Weights of a small GPT-style language model, trained from scratch on English Wikipedia: vocabulary 8192, no biases in attention or MLP.
MLP neurons of a small language model. Each row is named by its layer, matrix (gate and up: input weights) and neuron, and shows model dimensions 16-207. Each number is 500 + 40 x the weight over its row's rms, rounded and kept within 0 to 999. Numbers have three digits each. A neuron's up and down rows have the sign that makes its largest values positive.
After each neuron's rows, "fires in" lists the words (lower case) most often at its 100 highest values on Wikipedia text that the model never trained on.

L2.gate509:428494528544556514465467534427488494398502544562583553524546483500523489461485559493488517482527545465468498464505487485486457497497496455497546519469481485488513502484538472450583497476515474500572550492537486395522477493481555475533546492507550528494499529518435471556484463460550479549444468523526434397520559490491443436504514456515496527525543597516504540549540509389465508522449525533510559514582534512395464458539498446586553444509455510461531499450453528479446443501407423506488521488466515508499446509465535548480543472590502460487492492533411578467519498473535570414
L2.up509:536525539490480568412510485494480487491506523564646479512545496530519627481514442467421476515500486486517413462510456489510503544483492425534490468522546478567461465505494481537433451494467427511481529514475520508512568471544527492562473426518536486488504505466509511535447507564531485520479503486490442501574451533439526560517496449480521485496431494493489511521494535506480446533474534453476486477530499492522550462453453470574536481485559484467581432458497596533544493522467485572446463463530544496483497515564506479528428421488532506523510478529486548536497497512496519431
fires in: "is", "named", "released", "billboard", "peaked", "number"

L4.gate72:422539501538529569515486467468444492531475477455555503477485438451500568480423528473513514574502533510504483554485424482536521526400447460542436444512437475507482555543438438516471543514497456534514544536464472483534498433451493423495537511482484517526519577562543477494475520517486526486528512489538450511544445557471468452501484404551478586469529469505446508570448549516423539472440493515533443396498543513475530487508490547505473513486506525505616529512498430492437534447500390479506541481419520486431453447553537535512550506527523542511514510569506518483536503430540450579
L4.up72:495481501475497471530493415454507432435569547441539525493490440482463512468488472515537521483474441538495536483460448554542516474470468502593508527573484461572468532570436504484415503542510570471547494461415442491519505499459528494454477483479468465517497535584525521461453550519527501461491427534549514491471447450490522533551470499488464498527485569557461514551574520520512483588527539483551471454504539511495528475574504514506555550436532454491503552502496484472514459474487456422417541482435475518487515482497497508519510534519560479507424477581432523515444540419544466444
fires in: "as", "appointed", "elected", "named"

L4.gate338:476536535469456505503547459513351509511495526588490526495530511552455501450526552521526480572518507455571507490495490490456436508544567514476554473534480510516514575511463502519509563524480551438470545533481479486513551450533548446405522535519527516525517501525514483522504504493437510415454485563417558405507456504565427526493537495546469462482484552493572542484472560498508543545547509483496478484517482495485497471450526479480477462501520473567487421509534563503481461502463468449467536532543558478475521533437485478527499456466458604541544533456434478530555511438478540508
L4.up338:460460557466416480517514613495475523471555510565497500537484528481470460554497452528516532497462549507446498518483498470554504487485473534429515489466433557471646466462520485461529565511499481506489534527502497514473516563527500497479546564465496533529526498453495496515477496526458496529532509546429505545511493443467482445549530513480543541510507541465556431499548482521533554501470480603494524526532455450464446447435541475575542538544531489499484497435431489477485549512519511559470520513523575553519537470498536507575580511437552461494534532411511562552594482525483589542
fires in: "august", "october", "january", "november", "july"

L2.gate688:534477510496546396537497511500540532546469519437482504519517465498484484540498448477546500545527540546543532523467478537514532580499483475512530462464480589590511504623565443497480528477546508430420536486539537519507491510478532543462467474549542460413545451552487520549529484502587537532481557462471487485430594500585563500480472468487508457509543506425464374467513499519480486535507470543533515458528540519445501574472431474563539456514484502566577476494539448495531522514468483448484439515488493497537508458419495501458501469519465491578527446540479484521517549478545486500
L2.up688:494507544545473505563544491533510463523484462481507622551432504459566473511438495516449504499515522525522521556482451507486507521464493493484519489499469458445448465532502531533476497479549508414501422446462496529509533504460533545530482531518525508423534348489469543505447495585567510451511522510495568404480502450555464500497480468501486489556492429512483506480520539538484556490485453527544547473453535501534548478522410505471490457485592544472453446536439470508555538482510490455488464473465516558505443507446553447563515491448487518529492486494496534545552523467584474611
fires in: "him", "president", "himself", "however", "others"

L2.gate164:550520505523493457525488470514520504543535478444508518444438475436519415488529497528527481489490517525564457454586499526482559511494457496548524482484440448480557546516488495516473459440454512439429457491531524524461505511428452490433491528529454503461516455534447485500522486487445443478515508514494486442490448479473506477473488566456576448545565604475530474472522484493498453475574455490491502471519429503474464475524462510503444514546448433546517529521513502460564490540501497461520529501476490468559480499566551479506468585454520386400475469459517501552476488500531505473
L2.up164:576442544551546480555477498510456389524541467556537512475491518431451502528485521530484481499576485492490444549499506499539609548515547579571528555492508481505550468494502514445488503456457481479526519495471568463447487560472517540477482571552395461482495506533471511509531472426498420474484500449487497510483444551473513517429455522531429521501458512482447508439537515526482437543599488533522417494497446497576506535527455498518491537624415472488553513484527496461496458525419479489480512512497507535484545492461479520478418474447536528485527419479498526598469518516464530494
fires in: "they", "he"

L6.gate683:482560511533503444509486425496457544482499508493544476529514551427525541456530513424544488466424511509426514542496502489501441522430458504529455539478563520519537483423483447492510499536476506502555501475487485484547547412427515516449557507499436486505489587541439571515506524581427487542456525502532468543471527548483483522435509546508477525453491475493507475517511493510514427428517515485498546502494482552516503455507464483407552573477564448504529487510453524523421437528506449471467505484461430547509495470458545546485456517451502527498483503456517476534437416542504533440
L6.up683:460446514524437479421549526544496530513453390488517507536466509521486509499538519475442434526555597523483508478484511528487463541565497505490515510516474477499614461448534518508569550494462579484488522483514518483492450497484532583541565522435548421469436530561523510549502535538469489512507571423476533486493531490506522495547566468513533540509453509520519459504384514571527518519541507521463498502490505460520481506490513540518470586555475529575534525513556527509475481496433533485462480456508433361502522502559567426512525546595534433528543484442538538484455568481469530471
fires in: "was", "which", "that", "were", "than"

L4.gate483:562489547575524465502471506551535545477437492523484457495476511489503466523465502475534461489525521565465491509599476426426542499478427464456427449484551487495468503476507561589418475451476479456527525489538492522575459534501488461515519534506432445558578502521467504492504549429511522457460411417527532552463479464446516461470493489472507504550523402497499474515537439530476485423487524482461470424472507587444462494512526488533420468511456551488564518506532461493603509513478476497455547532539592483525437515456486479471475495492507494446440490445464465460511492505468510505
L4.up483:524609416488565532531462478503481536423433469423442543524480531477533417414564413488488571530530483539578477557509513485506469538500534518560505418487515526517505474508486476506527516486506567551466511467422586557505426523547497516503523555586424502536560443482466516468516505511515540473499448545517506518557517522553487471490527502473494504540542559529475493513454505470557522571482465478579448497565433490428496509546386480512505504491555501531518446554497508535457509514490511514477477493500567514518549466404488470495536480471437475501464460439516601493496477463483542580
fires in: "was"

L4.gate150:504519491516506513516527597505546489438501456493505480556542452423547460474434464534530482462548519557517560465564507460459462453479525507524459454437474507512560480506508492450501477505576576495479570499429525472553515508449529576543527479436541464511493537579479518502475447519562465533485495438458513519475536552472453561580568492491532497509500476521461450515582471521516454533444494560457533545576467471540538516516460485474470446521470583524437481459531470489480505481491514496569544492448559468523515448468578464516450489542485438504482558560446440533558562534483514572
L4.up150:500604442540541543516411525491570495523531574495533469558517504527476460527512422492437518477516463493544541470555514518458446477522451510537503438534468468494495463463480543485491472485489503539497490523475509495532488518510543508457460534460521446408490503504461548479514437504495560469542444471537426468490473459469533499515529496532534527450560450489482484502534538437533443519450554531488442519468498534476496493578542444537469526505413495469493536510558480510472506520505493534515606471426527459483486473500541435466523470480465501493541513535505465518466506582515357445
fires in: "by", "there", "in", "at", "over"

L4.gate610:514513541534475464494552510537519462518467513503509480550507525553563459512487577501531450526495526525525537487498484523528491477507503514510556523480553433487450499465456540467535580463453545514549510484460460508535464486489473559486507479489463550463553444588471493613480473488542530483428519561490495435423498537526466537572495533487484542384538453486531550429540539533470521544487472497444461488514521576499426399497459495491541504538461510483522485492595429513570534451464430518559550507566459449486464461486465483546567487548481560490492514480489521509473538455501466517
L4.up610:503530484436481502444538472498480469491513486513578483525474508483512530402488485543521501540459497497499525495550565433570477416591460531421467526522448482546437502471451558523556483486455446499569480483567498472520502528551489494512503445474563540475562583466535532550551491449472499467446491515520526468484497517443441537462506455502508565480557503488513512477564560451473471476537514476482390470507519556435457514532482509437511497493506516470484549475506444459566544561479521439524568496461455500513551513465470504507571517520539551453534471495432482492531519480500436473
fires in: "well", "few", "much", "area"

L4.gate221:457475512512451525510459464490476552455465506467543469536483537486431498440588487480519495490522478539494535540552567509538549507493509539475523535527560552465559516514483492509417478393459519476458530545540490482540446433453559466385494508465499557452569554548594539495485440471514563455527494500500404437460441619488498461554502480421442567523492517479516474490584524465469510549497421550446472477589549450560510478479498477537523546486491549481474490492477445471504515534477525492474554539574481479461521481490477566505505495370528481538529443486475529500578520510409531513
L4.up221:566493504556513543590518512502479475525555498491537527467530491515437497458499519583506487536504532466518516485582505466494467463477442495525459496507481427516491484479569483508513400499585535534473424460498442457489472517498507440520401517447471469475539533542558547531480461542496516523516452568487555499420491502488481493526523556560476593602536559476607536538488513525504533411476499498452482502485534480571501472499528496502494484496447569542505504477528551496530502534475484449472478442556505508520502475486531506466529558537483526581525429507535525549472541468540470454
fires in: "team", "that"

L2.gate694:483539565502401511565525507482513418467469542486506555473409489447517405488510469523531474510425434520453540534484479552494476446486510517488550566540518494411524409523504489509546501532483479481484497502411549503477471435491543528493483479465499566543545413434475535491463430487438496511554470515530495585538496519503517546516476533526493564467442508462438549538522510534528505469488543460431468450499451505486486433515514512405402520516527566481546530469496469484480513506513439498562537575493486468524524486501507443502504512512415488547555535514445502547478435459529509460
L2.up694:492550504456546468564495509516477535522557463506437487444508495495425437509515524569522501493545473463438476508532502483538538513544475489487499506486412449504462516554539527516532518486501554490523541413469491509493510479541523528433545511472428415568502548527530511479456459514501521485532456439525426544503498546450531439490527470606513592497516562548447530442569485472514475425578478484551536459464511559509504423518541541440506506517486547414509507591549479472562520474534503550540415544461480514486452496475474508444526449472471570433577567540496501450479459470514382578
fires in: "which", "racing", "race", "held", "winning"

L2.gate60:525446467520520518507527540485466547479503478589525468478496507559467508499484534566512545597533456516519466446466559495446500435454590420511527518459462500520512510532472526408599579564542494449535517523473491545496463462517478549498561471513497548535497524553475535479436457513443469535466508506516508485550519518508439480471504463518486551483512560522494540485396533555481482584501435504543528501451517534554517536573496515474531491447512554514480568520444437433472502444510391535516510512521547513447523427416480485489558521547533543480533410517484579524497552523489460511
L2.up60:491498520464500438504586509532555583470490517448505486464510531555516507510544511457524580462514479566522505550500521519408496460526534485541500497543429513536501449558509482505502534512459535525495467585509504444479545479393496474527509441509499523427508443502597468528521509477454456591503538558525528500483572484444514433471487453522469523504566452465506511523511523518516562490532565519510463570353443537519481528530512497457543490506557561456425528516558461495473498499472515561439475494502557492508506496471551566500523453447557510558373470579496539470443563528498519469
fires in: "well", "re", "reiterer", "middlesbrough", "reus", "reentered"

L2.gate53:558517483481557463604514509495466499527549442591472520580486480514544524552470557548446532516504541469526477535433484440488512514502511481557543455406444541540536496481492480522460462558492433496489470493514527480504483571500436533469480494499502538461488585421395479520519513447481497502545481447525486443467472487451489497445471502489517528528447501431503487504472515536505495466531522521548501530528471510360530488521421514500542570549476501518505555512552563461524553536512486478495404515544462545515549497509459505523446543502529481438480499473462458395531436448448504536
L2.up53:515468510554434424533457515521470384514447492516520465471474573509525465432535557525474471553504529428446460446522562542453517502475472500521470501537470470468501529507522452561521498554454561491555455471509518528518495469544494581564525469517489507511472478439399471511541483453475501467497506544562510550537500575472540510485424462480443429518623459465545544467510489561444504472558495581478490474568513453544555468498526509523526520473426480508469555506466513496520535476579477553542470540448500510510469523495465534429502580525492484417453509517478529486451562482524528505
fires in: "two", "members", "couple", "they", "three"

L2.gate325:489465509465462480487455465484536519526538485550499582488461495476468468425461484485437472533471528565471453514478528461526405511514476528459480498495524534485535417501403427459483418520538506471509473492449566474488517466572540480448508486493399482481465468524464397516502474470444506472521476441449477515534592509580466482510489515548489505511524465486507530499503533523463558483511610552519573542498442494522455466519483454432523479521514484417556520533478504450407568462550479531550510502420516492478500577512511539470487496557518512443502488509528545521489511471459513457
L2.up325:592436541459484482498506477536579556499569505472499533461420487530425539518505500504530549553529543562435483500470511514492447474558516498624487492469521458491509438449474533483578545505473543537485481514476455494544552489496538454469514509498456435536576474471479439451455525497532458499538462553591462472489562524497491506481503517473582559452540527531447475409588545469433570483414530460415512478488522476511476512516510472509536458554416527470469514480527554528510505471472518505522468522536530475493480505552459474475512495515510440435427496520463516558522447538585560453
fires in: "which", "such", "same"

L6.gate583:549544517477500492500452514470573510497455498555476528457440486527498471483566521591527459550488491573587477534464535445530471518501537476452595472545521492522471448527474547464498506447537527519515505456494477453489502521550571482536520568494474525483536527500513508460555492518386487493487448453516428510545494476497462461518531494564488483485489521519474454522524503477439572608539428503490520528521481411515517503428479414536436440460554455474516591507475523469528569481545545435486501440548577568508578504511475478480534451440556579529483512495518496464426486533559494464
L6.up583:515443493557489528506558463515567525455503494475478483585474494539521486578468512468528494519550485538540528570440532479495454472428509427472461485573481453503507460566426528489483529551463511461510529529480418444536443486454475475478466452549491403498554489523470457477503506538443469438522559500502545542463510545454570481543487477555456475519518501451516507449505469483482493448477495541547492517524499516470511436479537481530556548502557478538530514534481569549559525483521455477618476481591512515433477456492507405496544485548467535504486485534551535569500494499493488497
fires in: "award", "awards", "film", "nominated", "year", "nomination"